Part of a small language model's weights.
Architecture: LayerNorm after each residual sum, rotary positions, biases, tied embeddings.
Training: a variant of Muon for these matrices, 289M tokens, 8805 steps.
MLP neurons of a small language model. Each row is named by its layer, matrix (down: output weights) and neuron, and shows model dimensions 0-191. Each number is 128 + 32 x the weight over its row's rms, rounded and kept within 0 to 255. Numbers have three digits each.
Before each neuron's rows, "fires before" lists the tokens most often just after its 100 highest values on Wikipedia text that the model never trained on.

fires before: " ", "iley", ","
L21.down101:058101119138137129101151103135191118144152118107051120104123128077167106143187167127120154156113113143123158129067143129096148142121111127178130145148153117143159103113089128083115132142107132168187077047145140122131081123127134158121092105103110127199157187119150162158104121102182104148116139097116117057131145115135143125088138147147195154157078187132105119121193167130106114122152139098119154148114073133097147166175119160185116133135120082212099103151142111096082152096089125149196161139133056169159112106162158143103085163159093089190135085180049109062141131082109105128

fires before: " |", "1", "2", "3", "6", "ic"
L17.down572:093090121162130042181114212168128145110107128127116113080112108114119141162188122164129148114133106123119112091066110167147090110124083122120103134150128192153055188084093153143095075108118188130151156119145065125103095113117092147176122120138157132095093159166154130152131097107076152193134113119155118097158173186106132110152147106113147087161157105089129152165194138150087139098169136160132145148147135121110128127097127170105126168106139103160048119142130149158189138092152093015085134098142093189131119127119164114146117129197101175167118129160119069071106107154109152108

fires before: " ", " of", " in", ";"
L17.down414:135112124170100103121122122110172079117138172185149063141109112175100086146123158127158153105164125228109142149102188168149117129176140101153200108115141120110159120110101136150113136149151179129158085142039069091124122114128095106159122094108147161162074065168140177181102122066163129080148103091054155133121150078137112144087163154133091166120053165142067123103166103084131164184092144160164186098138134121113181110146158138114127111168107144186114122111095186088087121123103167122111117078122122112155092129179165137117164095114126125104118117121134127137154049129108120101

fires before: "8", "7", "9"
L20.down541:123139127149125180135181126094162083122157088142166097133156098176167154161160115127100130099154139070113151133134121116168116169116083133118109146083062148189178132142088068160092138117131055145108133147124167123168087199142130162105161120116110195150067139097098109178123116077074101128096184172128136149083113069131101100108140126159158091134160147110154139176145107125092107110142206158157147158104184093137119150069086109116174153181167086123174120130109160121122104121128115089058116118133136109088169068178130074092141110180128135151173107087068104143095095195130133141

fires before: "2", "3"
L21.down56:138191137098186123146179124158159163116166126150071100129119151158140120165160163118133100092123159150181152167088102107145149140056184156140086169090152134148120108127183137133087070092172142121147131234082083117180138098120116104056154148133128169088145146071125148106108138125153097131155169128176164193114121071130177087171152152134105124121104131148133100167108107145121091096068106090142150148131120094194150049118121071135096107119092131138086074135159109072129087129122163117158158148153146128138111084187146158123056048141146126097156117097118100136108112133093150113

fires before: "1", "9", "8", "2"
L21.down720:098143144155206153179194092121132130143171172109129185128048170137181145114220092141087109113163089150125115166109115102120147111158114137145097144068099163164078100125129182120126120128124116170126154084118133074142088128147116137112134102094129118136100141118146169053119069154137161110133152058157113156146145083093160137105128072150115140171122122077132169132220089173118149130140118095087140175118099094114084115162162106048126151122107157128122113131133169143131153097158135142081134163178132104136107181125137073113102224118138111094120107129121065133170107161138097066

fires before: "7", "1", "9", "8", "2", "5"
L21.down499:114111123115095159108166129104127097132194138143055124146160159142135167148110121117104143049194170070162090104118127132116108068138103142114122120189123114116178105121146085065168145124128140077040122133136126086107149080184129114082082093138161154174147136143107161117130096095171082136069129158134197166108083136154121130116069112153142088144102132126089171082162123169129141202131055200101123108127166146117150086116177118159105113169151180179111094123157152145115110128093143102102060118113119119183152219158131114167108130076151154139142124104117116173161134125119161128

fires before: "1", "6", "3", "5", "4", "2"
L20.down612:084128092167096182104123159088121177187145148101131117175134134124108087159149139119129139117167099123121129093100061122162155113095094113172169085103130120087103117158158139096131097178102088165146075152129138143128141106131085117167082139139126160051152114124147165125075099152150118182142096103050130146166178123172114115100089170094184111156149134148119102187183164112109121126119199209094135161134088129145051093136097147107130162090127142099174116097121126135127087162179100119115140108135117112172070135164184176170125130136104084142106138095062136079166137146043157183

fires before: "-", " ", " and", "==="
L17.down548:114095105134158112102193074078144121119090131170131110150130150186135118140148124162142129081133185151136227103111112113151153195141124151153088116192155115134097122191107179103107149092100133117107101172146105167117104123100111144110071098132125199174137128107135142148159161087170126126086111129149136176144102133222130136128134129159149170132126160128157101122144080153137101157161108090099156110069121149183161131136101061121108139110127122119124080116158084149145185039113098117082126161098114134147129121104143098123096124145219103137062032166141161100085082086086116131

fires before: "===", "==", "|", "-", "In", "The"
L15.down513:121079143164161138142155102122113140174144116096164175148086131172135114076130139127107110104140094132141198090156118091168180150064079129072090140095111162104146130153116141144183139143140129093141100150057148072104095053089061114132097159169168155167156122118141115160162159078125139120095116135088128128125147127214065103155094099108166162151109146166118091142101184106184092097149149118133140123129118097160134174112086127132149133170145159142121110150132103102111125107097090153103149205181161040162123091084096119125120139129195114141113062123183173135144145104109101213

fires before: "-", "9", "8", " "
L20.down100:149165138072105110063130074086135150120162119064120072086136106090088119192168105132162129076098126114117128103154163124160107190097100114130134093129113130056159137159125116110145092158105130111040091111140059158159110111101153075119134185101162181121123114114175125137144116134160123139136161132113139134063080124185132081182121122171129152079112146120198115123130107146153156189168159068113112132141103132148218204133126117091186179123135115145112114120220123131138103162177106144099100118139162116128112098092141098151088135132160096188116102141149128139133133084159158188

fires before: "2", "1", "3"
L11.down333:159115166157109138180095166087115057168095178222148124136103113146139103093142150041104201198147067046151086129144059162128071122171104099098168115101164153090122099135141144071115090083106183091084105167143136125106146155100113169157145113121153142131084159153190091122122121135163180072130181139138141152181189148160112139088131119159130169135133158058091116109153111161146124108155131090135133170121152086128109102146110184169095159101151121147107170134151120114095060114126102111120114143142138146099099090092178121096119131118107157123108162149103143132128098111092131172

fires before: "2", "3"
L20.down617:118156159057197123147150098149133150093046144146136062158173160113177125196146144145151141108114116139143166145113131087118091154140180138104157163116155132020153069138120154150135110144124153143087157139156131094131108110090118050057146140100122196143162101152112132139126131179099137118184126149124116158159156056104114151112115110100137128139172096133157113094150096149186119131107101074135150111127126095145119200142136173111138157132149083073156105151113124088158088210134130110181182167085158109087074083087126135151165055126080109065126134106116105132125144128120155116

fires before: "0", "1", "5", "2", "3", "6"
L16.down163:081169098126112144093097125107092106174165156148120212157136109110149141057160128076196132067175090052133103122151105118134115088126110082161138145103138138102147143155153188102168182084129082115175185177143125118150124131134143116163121144146114106099121150102146148083123118089168099127159176122168111071107170199148080152111085114083147152115102120128158125160115071123121192182114176080112097138063092120173128136116086185128155151086111124115182187139157103155063068085109184135157166115109148108144119108132143160120132129129099084110150119157074116149138094138181091106

fires before: "2", "1", "3", "4", "6"
L21.down484:171135142125142153181117135062127119166143174175122139169064138079138132081132133100148140094061139089154089186099163149135144120166158130183090152195108154124120091141116149108136120143101135101082056168133056099111118123146106116205159105131066162166198103095139106120131128151085087116178187088163152126148161128201127086147119086114080152141103134069067118089136104191157142163172130166174128105140132122187069179111134137119113139141120161194132100151118120088130119125146097161111155111104164163128117141102088093080137174130101132142120085092114163104122124067127074111

fires before: "1", "2", "9", "0", "west"
L3.down493:093116107125131148132149126140169116088191167106116100181153145113116131117139152108133092176190181105130123109167124168093083143128171126077137113121113098113104187176105100147111105112185191107134163114071148101144103126152071137111140103086149126103172103146141086160115117105121135126142083139116126173157121153088133097087132147064056129086147174130120158081157112093164190213086133121155106179129166108164174155097092106109192142122162145079096174086178107097121123098192144106083090176152076037107139130195145149145115160120091158117154094107156154084095136085126102149

fires before: "9", "8", " |", "7"
L17.down120:098134166103115164145163066165112173143128047145136172103160076071128141127168135121171117091114119162141135194149147144114177200130142125163079114137147089163139112204089125089098108155165144150146174104138126148140088109137097137122117147102095147139098109128080167117158107119083129119188118145141124156157120107068097138177134129138133094121155098082196111053122141122123179151083144120113115141172127089126076123106142060091118098102168159149159124128084144105090146148164092112074147154112081148114153129090099109127183156173078040201131124187061141133140187108140096160

fires before: "2", "1", "0", ":", " of"
L15.down266:137157095109128118180111131127144103148142097106143107163131113080174115124168165154076183123128150104122157066165108179198111138154150128093154133101043138083142155168159144110164093077169181123121061135151129135139134068120103125111096059119155093172147122114115115140102114104134092119107071133149177150126144169116125166145133147089167138127118140116101123100015175132150119117166122220117161134096140164135112063160110130179150116062173095131144127151175131166129089169119183135121124076093151117106153171135148127087145117151140043060159055086129121171116137121135132142

fires before: "0", "4", "9", "8", "2", "6"
L15.down305:136137180173132121118109138075055123161179181183205102109160108114147097112129077100184107107129110135168044111167112077077154106162131085080111110166102133108134120133121093133115145144132195173138181143137153100141185155133144134117144107158089095101117146112081111177130135127137115098187095062133098121074117101142045070176141106146145117125138122100130144097147141097135128117130117150119056174143066132120107162118119089128163133118158149141130112135186110114180116148117107130109174100135140079138181194066131119173171172131132107149189070150121155156080107113109180186

fires before: "5", "ra", "r", "6", "4", "8"
L20.down407:182136153112130120117161156115135128156115155183155084166112124179134099096087147109141163101132139166109113107108133185054151156102142101174139130096157046108148113128172102161144189214129108141091111171127090146090090152121189123076165105148104172115135130171083153100142179178117080166130117066120149093077135124169111166131129132082111082134111166151139136089133088147124057118189170110094086120155070213130121129156065134158171120100064151130060090121160103129078101141107157146100057095142093141113127147157139123129101165134133133111164117168171090147156097120108126120

fires before: ",", " the", " of"
L20.down1:142106137000121164130126089147187144100094142177165106087059122121131096140156137150127138138158140067095105139124128113122126112143042121168173182180159072109123135117090170143126153141081161156163139114082129126066175144091123172176146163096084130056124135119141103151120141163121131109100159182151101086158109131153099081138118146157157069103145172112130144101132135162099122183103171108080129113081092175044182145189147094140151140108160114143089095138141083104108132087124112200149115163162096140103095193099138101154119129094114120136163127149153122123145131163145113149

fires before: "9", "8", "1"
L20.down302:145165177121189135113196170149213122097114043098143099169109105146151107128158119101139103107087114172141121124147132090142134116087085145120108124113091143137154196148130154138166146131072168101074119114076142102131036142153156125091122096125127098105083076157174145118151151146104169127128151129166139211106128149168096129081119186115091164132083132049127101114103041155099113147111183078123160154131140133097105112146173135129102109160110141112145087106161214143139160156082167150074102149099122098138123141138108147145125202148207144128121144124103133086106131134118141072

fires before: "7", "8"
L21.down558:089120131107093179106071127180107116179103156126080164093128163135154181136162075125124131123132133139151144150145158159090120175163176077166139112129161121097142129139054196118120148112132137037068149067111118178173107134080073110152124085122096121157209130154078121081192175123139119124113106137148111121140089096126142133101135097148187139111146126151192091120117170163120111137149087118096104155134081119178130195151148164136124079141147125119176131134067071097178127223102168109163133132095112168132109146088146114090101081172105162154105114131126083144096137089085134122

fires before: " |", "0", "1", " was", " in", ";"
L21.down521:121166126096160090086120133167132149094143174143175178137154196129086078149120154108124163092098122114135174030135126152229138174101171076148115131120119114106104083111168140088086138178157189096117133133095180085127151128139102103091134131153072126136107169098109135137052108092110143114165151184059123179089104099112165168096143121133141127074148122136161061123203101135127137159151173121130154090200106117129109135134141148122134127141105081116165122135115169099107110092146125080125130088135152116154105157144110114135178148171114145127075188048145081150083157128148086099

fires before: "5", "1", "2", "0", "4", "6"
L21.down505:147145124117122129142133129147120106105175121167161132112108081126117135111091141130085177167186094092135138133117076208158112135097098054134109138126207119111145095135177151100157125134106152128095131149130096186181124115229105138148121114095120172129140146116170124074080084110093104099157161080140078136080142177137086110182110146133170215107177114093035159118133136114122103152095120198093177122119037152108119133103089161103086088139136122102107105174186128171143145169094113174093125139116171111166111088128153132150095176130121125121120095158098101126148153098103107178

fires before: "6", "5", "7", "8", "9", ","
L20.down301:190099166107112169131109124172158138102121044106103144149115163148145160093137126141112172087105101138178118082126141107149108160087044130080197100090118095132141088092072152097133149157153109173145146127103129161134118115093133114088061112080203109118101190116146146152141134118143164145132103058136089130159107161163094161124096150172114126149098099113111136110150105180141118106131113154096096131186085148124166117157079127103123130135196118134171102191104117121241169130171111171102143100106096144167167094111138133084176186150059131149163112182091117088132094131102132158

fires before: " ", " as", "les", " gold", "6", "0"
L11.down688:150142109117155141137169145101106149101092138091111098109132096148143186143073176134138172082152165125157125174167117111108048165193128113152166145121069097123143126110165107121139133129131141128120167131131124076080088195108084110135093085112064146136084102067091115144122150093103122205104109095195150091159120167136114157154123113077202154105126097125112191136162104114124126077140171114137148119112078180091110111100152126182143113126130150137136126184131102141171114159106188128112034195135130173140101117103136126113139092119141122154091157118164157184103090189088154037

fires before: ")", "-", "inals"
L20.down762:121176172186104104103132142202176128076151185144168110084098143185113105173106107161092132088121114103114096074112117127082109109070139140102093124192095213095080093193160152141076148107110099159092157112097123157116102159169178148094151103124085128180081115117144149141158143187101145136127124097079095126111126189156181155148155163131126174118152152082142070086153113075104082149179127131146132101135178101135154120162101144151044089132169134115084112114136121193101166093117176088121131155139130065146121102065167130160143119139152135119135101098114154113130159142090097139

fires before: " |", ",", " |\n"
L21.down82:106137143127119198111151086117132137173148128101085132107076109123071153141147137233135096116188113064190160148102142139130142120158192152129112134109104173151162169139183157125160189151150117137088108149166116094081134091186089174086084074119174194127104112092132130051174127128139172100120171113133090195085116063163103125112122155140154167105114125093140129127146176131084127044120111097135136130086118098137152074112096153083102114132152165127093104078092152137133158045099161136124178165153149143087146114151147128117096167165075129132099103133104144109127101116103153147

fires before: "==", "In", "The", "===", "As"
L15.down307:120139080209051146134130155080134147152090119167065174196092110118128133094139137145121123187169088080116132134069100092115057168121112122133182197125116194145203124153151047157210118122133094128156134120140109186109147135129079069139145095088109159179095165110089079121188152100194129164129101112146078110126115159129150100138084177164132109109112129145105170138177162078158092120106127095117137134110136118155125184110132117116165082093118122154146123128131169158127162123118145156100135128108108162145106127136141108105083101125158192133081082117099109121135113094106090192

fires before: "9", "8", "1", " |"
L21.down525:095178117094136115177149151108125102093186142074103170157150147139114100146173070098093109074113102138123100140184138100131163121080090151095134105155129117120123109140128099194135105156189169160124093110101125108137077101089184181106182174154155110056132106106140150155111163077207138155167092102055162121111164131176070080169114120192106146151115138157103117155136095123136064165136134201116125121102153108136142116065138128097127079119161125137116131110118174123132159081160084147138147081144097132147123081153197078139065130162211106116110109127177114154161132108168122117

fires before: "===", "|", "-", "In", "The", "=="
L6.down50:130129094141128081091092092122127117140135121127126135177155132078127126089137109180135145198185111130044151126120036191193121110133148142089088125102118127122119143166125081141136188173184153171171108183115150097148134152097143066115137148149181156150138139110122164099130129080189154184113168106118157167210135087151092118119109097148116126084098117123102059134106152145096143108141164118152119070137083097146121120092126093120115079179075095134177132183143150158096121126115115061135099143104133088157104129124113183124096094164196127156119121140178168107112052155073118139

fires before: "|", "-"
L20.down126:181087132162175093106089136123044137152084202100154115141131136123128131139156081150144145126108106086168161058159124132123137077155113087084104074125151162083136171115099084153124119053145153107105090166144151122107168134147066132157125149124206100126159185135158149093151110108094209105106099100088116171090125149190083117092119061075095148127150157158156158040097153129148160154149199131130110080112137097111174120079129147134112171093185104120155148119150092118109127117115147155094108164127140110206152116150145149154157113175133174096137088144138107140101121118134180099

fires before: " |", ":"
L16.down300:087198118152079125126133119102099126100154094159109143126157119145112143117167212135117127137072096118040094157131123166171093082109106112173099125147142098154106055150052186086133108127070165125107156154132145171092128064135091086098100133171143122150108134123130107154116133111102146142127107167050194125145136140093136180175142125105166125123128149094119127166095123103145169146126133128135133128168086106140178097085142164126075130155125075115090156090151158172114119215076186149094092072096132152123121132122185161132165143170154203111108146086144091137164132181102083164

fires before: "2", "1", "6", "4", "8", "7"
L21.down122:085082127125141112129159143146058117096166115165109129161172147168121112154130128122100142156146097085131081095118110127118151128108136127090176126157149108111132113136098118151114121138156125097121108106121124121180129093147071154160066113101090145114179174111163115186138045093166130177140151152148178133118120142054156142145108122163163102149117183128185069128171102087160168126076124255100133195094074137086146055144118159155148145110077083166166149093147077186139131125106124140129159102124115202134108078074123129149141129142172126134100103154056096109156128121167098111

fires before: " as", " on", " to", " with", "0"
L16.down397:135151159111174096149155132135138119191090153129098150137103115108165130157194183069161109110126100129153150185174062141180132159165146117124118150138135130149122115166202094125130153126154180127092117094152082085113184214095070135062122159142120162142138133141114101117096124154131054133137132128140132101181129134115154163178126102224100198123110165165097070083113084177094121089092124145197133163128112082100125123176136126156135136075127126127049115117111123094137130096130152100109074154090097121110115083095155177136126153188095105099130132098091089146103066127108112105

fires before: "-", "==", "The", "|", "==="
L15.down559:092131120139112080130126102126116096154096081099151116115193182074083134112166145125151135167114147178150103107040079104131127143128082147141116130128078127101179184119130129144136118148140090123132162107115090178127136145066145110126107077168114166142093156095055119095065131077143109154176152131125120137211174121133114183125051169157147159058102116171097132174113153113113185120156147112215119155092118129101136084140152118089172128123110128149129142130098126162118185115198163081126112181169071143144123147141099136082159213111137140121130111159178145125098151076158113099

fires before: "2", "1", "9", "5", "4", "0"
L20.down243:130165133141174140168144159075099104113134109161070119131117157129195148135110127100121115130088110148113066161107135114142139093113075179195193110162109150152176107129105116126122136088138168142134115176162136113130132067115163155090136115082158110124169148126105163074135126058125099131106154104170129132113149158147080128173109138070109077130084153070147153122178130107121151119152188186138152152130145167114096156155092043180171106161081216135109160120083083152133117100090134083098112057156151114102116171161087101164118142147083105146107135073210114107134166082109109178

fires before: "|", "-", " the"
L21.down257:140108104121151121190138155108054109093157128102151168112143130104116100133186173112072109162180074096074116136141102089148106102107141123111083083156109200132164065148174090117128121118093109142107105108108113067060182109163072124126132154060120138136140138185159147101167151135129157111086120148121076149176143135149091090118160163054144136162100163134150163109203078140120137205162189170113052142173154182118099100150084171145123087162134109139144085111152144131105153108171049138086133141174122133133135151108149119136160159137185117092117100132117127110148132114167106165

fires before: "1", "A", "S", " |", ":"
L15.down634:144115080079159098137151093077163147154060119153121067169085103120164112114095140132057135075150146139154193100141171129186108142150144131112113180110131140064119125152146094129138195114139163160197102111124147129064082125157077153081103087139085115144122105108156118099161144175103142093147127140161169173172155115105197113086104149109124140153071147089169073059074116157130124097063142134117112117147137115119193128069171120075133126111165161092110159167090145189105137127121162127104182110116174154116171067183135121146142145113203113116086144131126102122164116123138138114

fires before: "1", "2", "3", " ", "4"
L11.down642:177145123097053136167117118149098156102137141096089100164165136137125142167161149054116159088159129148109125132087107135113131103109110144123103106150177153093142124122164227127121150137132077142220076118109091096190076092120169122125059216120111116171161139133132178128106148087169079089074123119108110161108095176156148150110084169155111144118074091097123121075142151146159158154121124142125102187137063151110130098130094120132141124097142195050133155149161124113092084144087129164123139114138126192173098070109163134138126176080127118136154107154144119099148154114129079189

fires before: "4", "5", "3", " |"
L17.down161:126051158092174150122083158158160142186173126141104112123176097074099114169147120140120134158145125112182097073213092119093100146143107188202133098090132116115112105150157102156133101119137079159131079097101081120137097095160114148093089112175195139104164112182144105135110119192100050100094113157072115151122163096094116162063050139156105091107094115169115149093129157165120171141140105175167172148188095153112134110085113130103155096074129116128221094129128165126126136103129179147117121082107103144102133145171094180151168155155141139139131139127147176140117128117115114105

fires before: "7", "6", "th", "1"
L21.down60:147093099132124123119135166084136119176156117179126078193102078114036116144092150126205079114175133123153127165120069126146086145159172133113124143121168165166142159139141112093147134185167148054128122140114095109151133155199128156162119152091122146138155073163107132063096064162128125105165160060187155149143185126100119128085146116163066100097192123107107076122161107164094178098140159150156164150111146123097203164116137076116094134083082144113093128109141118086139112114143092089085144127139117134151111171141118172135096115121089162154066146092143163160141121092111072150

fires before: "-"
L21.down259:136129164181122186055139125110166158148119121107148138141178150100141123168107116162070097077099110134110118089144135163116171118172163162161045110107162181106065155120159143147035146130135133106079101137060138131104178103142096089151133102193084129113130147172180107091157101144146123142160163117077099107124138083157116139081109048097193112125131145117097125184091098178112095120204116116145124122106128090182146139089137097127110122148122152142093139108100132184130107090114133183057118151121143086096165160148151083123113186094161186114131121198110135118135168146169133117

fires before: " |\n", " |", "1", "2"
L20.down197:092147157162145107124166107142149082086140127118164064178154141092140113187120112143082122128128123106142166121095142207145137153116113054159095134140119100154113099134119129117149130099137135120130129125124161111065125052140106131101129090150142165157126152137163131131128176091126108159066095113221110105148170169154120156162130087162189156086153125171097156164176136120112194100216135132156184125097105179085095149125068067146112108161094119146166153104182124073116155115144131091117100089037089112157132083079158153122122126146169119159054098112156114077084159124141103150

fires before: "3", "2", "0", "1", " "
L20.down639:162094121075099111192139103125098164195110198138114084075084110149156110154110101148143100120125120068149174141140126130158141129130154177170131164090152137073158120149141138116106160109163148156153115104126150158157102183156126135092091118132126123102137106155164155137116072191172098118076113113135059143153094082157186137136142058102088165126125148070128191121105126190129101163159052144055210099093117136165131100157155084123100151120138148150078086161131112167131105151123114118109124084110146144138139138139082126134058180143108044131111124133151099185131118152060175128

fires before: "1", "2", " of", ",", "3", " |"
L15.down63:138109103105068088082085199167172155101111131089105095125083111126146096090104152151083133116118128105177198154152135196144098140077196143177116121119180050131115122099083120112175134172122131154204116114126110106146076149084121102196128152204061089107104157178137112107139120108161125158147110080158166079117123094113144156096116111118145121132157132123076160115145188106133092083148132142176085127161157155135123122097148150100067101186198133115127108122152141152090097078142190092148102094098127151198156107120121149150118156164109104128152137139112164137162165104098087163

fires before: ",", " he"
L20.down274:134115097059126192113106100099119102194086162107111102128073130100143091129124145114067110163131129117120156125140174136101159087145143181183143152152113116151102155136066154127141120070118132183162163139134121153162172177118108091169123139108118135100159105136162112111109054120144162071084136147145136131097144124119103177108101219079162111128082185105150165140143094142139107164101160062101155148091088150192182112085126162108120099147125166125127195167124152044170135071111216172162144103156146122107076113118136155127142110146098131103146085123120116054128143131134062157

fires before: "1", "|", "2", " "
L21.down18:066159183112186093171115103118146128144164113110117142103148133072122108171190116109108114196140121138135105106141134172121156136141162145209147128171088176043105122130155144127119082173174117122114112122177111108141142087094143065111116120150160136057119123099048086070130150093152180110197103101142091103155170160140181110109122099131158108142146172147127090142157161121153138159185164137149153111140079121091118144149133107142138109099161170122106157150155129160145161170118107059128133082147063131116131130096151170124028111096186088088096065107117105129140105088096152158

fires before: "7", "6", "5", "4"
L20.down430:124126107132064128079180183132106143144136141192179137071161076125142094132144110191088150105111104150202101089124091110085091130165213156155177095171200160148138113142130121159165169143111135086069130132127135143088082095170094043154158089155106105104134104152145134136143178190128107103099152142126125155074168107119095161122078097148074172126146182089073093125106116148100145118179126099080117166116157102092161147117131133143154158169099125141142089158167101138117140168131127109124116147136121162096108062077162099155137128084081160111177091134144120147116110067114186149

fires before: " |", ":", "0", " |\n"
L21.down185:159127183125202130164157106137082114154146108147218056131151093085108110147118086128115119136172104145106150037141085156142105161175133104148133167099133144134126131147127124136160168133181108142203104142197126080121095056110174148114154090103072165165117146111143167041130164114080151132168132142156098093086162176115122113119156125141154100101101116144136127122073162120135144084101102115171116136144141142059175087149084093103111087140115121094100102079094103098099090133133135138108149160137120170158183070121133119171097172134102180098121152146106162193145102157188115087

fires before: " ", ":", "9", " the"
L21.down184:120198056148143117138093122112127125105207161095144095169154098044077101168146146121093205093126154077143122135157085086141108116126102109158146106124179171120115221127095147134148128163165096123092132190096091171177162137127090107176108154176070162113126140118142072116136125156091166090137089085051133089133124137135125113144093167155124176098169123147171113167110142113122125200103126156091097093119103128151174128096127142081169151175095160144123132167136125096101142116159106183162108107103170133107106215123129107104151070088119121094110125105145123091146091103169159118

fires before: "9", "7", "8", "5", "4", "2"
L21.down145:135129123170129137167110150124078119180176084166140123124143149140162119164107107167147177182138089124129108122125144146111099075075140112150144118131122082145096126139129156137167146089154156119137096103054135053149119116162116115193066143151148132112093173161094071209151131135132095138181156115124078122109109177102149131142123102141148135115081127136196166099147157123140124164090087191099103168104183129163099145077069153150074121136107181112132056159112130169160136105153089079152128113092111124146149118103164162180125103126115101044105177140091084147139175105064039156

fires before: "|", "-", "The", "===", " |"
L4.down557:141126134084128122097085080197124112199097150155100121163188162094172111141121127150102130130191103195132127200081121162205131114102111127142102174144170135097115132094118106103108134171042139134145120084107165097143122179118132102121139063137134095115096150130076113160075119099138136128166134115103163145137166128073128134185169097091145174135089121115142170124125133137063144177166146097170081112128121139150082139097058103074149108139097121100139132176169167107083132099128097146160098107128092116147113132170077124074168071144213159135181099099128180144140128189111142109

fires before: "9", "8", "6", "7", "1", "-"
L5.down102:105176115147143183168060177140120132111137141120107130164131151129180114182098087100118078135067103108101102121109163076144137096085125114101170122199155096092114163114190123156148127144116140131108209120151142090112141153092115152126125117145100125145043178162150102124155112122198140178195153111142174151111163092099127109112119127082149154182092164107189099109120132135114108144149153133146121131156152085144056143140108068124132145179117172072136124181088108129146149160149088084084093133116170069106189128165144111066108125115163171052110050118165104135113135098110094134

fires before: "2", ",", "1"
L11.down6:078112159136175120057189106146064110077118097180073120116185156076107145091125095116117147144182122139118200108110135126110139121096114137129107160121135152150113106164117100100185140132170159094117150122081195149197112119150117147070158121161057134166158147133127143106083066174126160168123152075134123162141172128110118116117093124126095131191089081145110109161175093130103161129130125087072181158126118118085132139090080130122126136126101075132132137140078121165132082156119115099207144173128153137195176231164136158135070094126154114130077130180137099110122110128111107114

fires before: "2", "1", "3", "8"
L21.down745:127141076111121092090151095111123094209078112167078144207103134175154085145135108135155113130159110054104056110140118108156114102150148172136139117114153083106113131187090160162081157092107154113109133186099090115149112144144135116065067151134160127117133144065095136121072164119134107107175146145139111138132176101122161164081121139135096134138166073126172128087129147175159134129125152197090161121122139144068130133171107125128081207187161092131089083151166149147093079131126157112161103157103120097128141101161146109133175160136127108127164118186107054208082140184141145094

fires before: "|", ")", "ie", "y"
L13.down104:129045147082131122096172140129160149112123099081153099109118146089094177065192134110145182108103071158185155109122118149144142111162107183148109088179180115128141176101135087153163157190087075159179149133121102127084206124141150158165053062144128131132135098153107106140152114146113173134146197150126078156088125141164134088157126113069174200103120160137109117101099137088121161170157174106163154085138141107185135181084112114110107112092149080095087141139125109146126132112103160131144109109139124122125117119150084098136112105138145052178145126052127120118110156081146172083

fires before: "9", "0", "2", " "
L16.down138:108129119153156194072130097134095165098085193100107101115190091189088109144173115237141170131125118167134115123145163153120129157134120187161136134150139130115131122100151131090122102146150133171169097088090138108163077104166101118174128139142137148102121133146106162160113103111113113104145118121177098122129081194089134096122131181131118128121069174097139108114081137095104108115085174116090182184096129120105101086168108117103156113074122131075149122124088041103135113109195129143191112158145111100079171192111097061151149203128143112101179130126133122127147133180134049123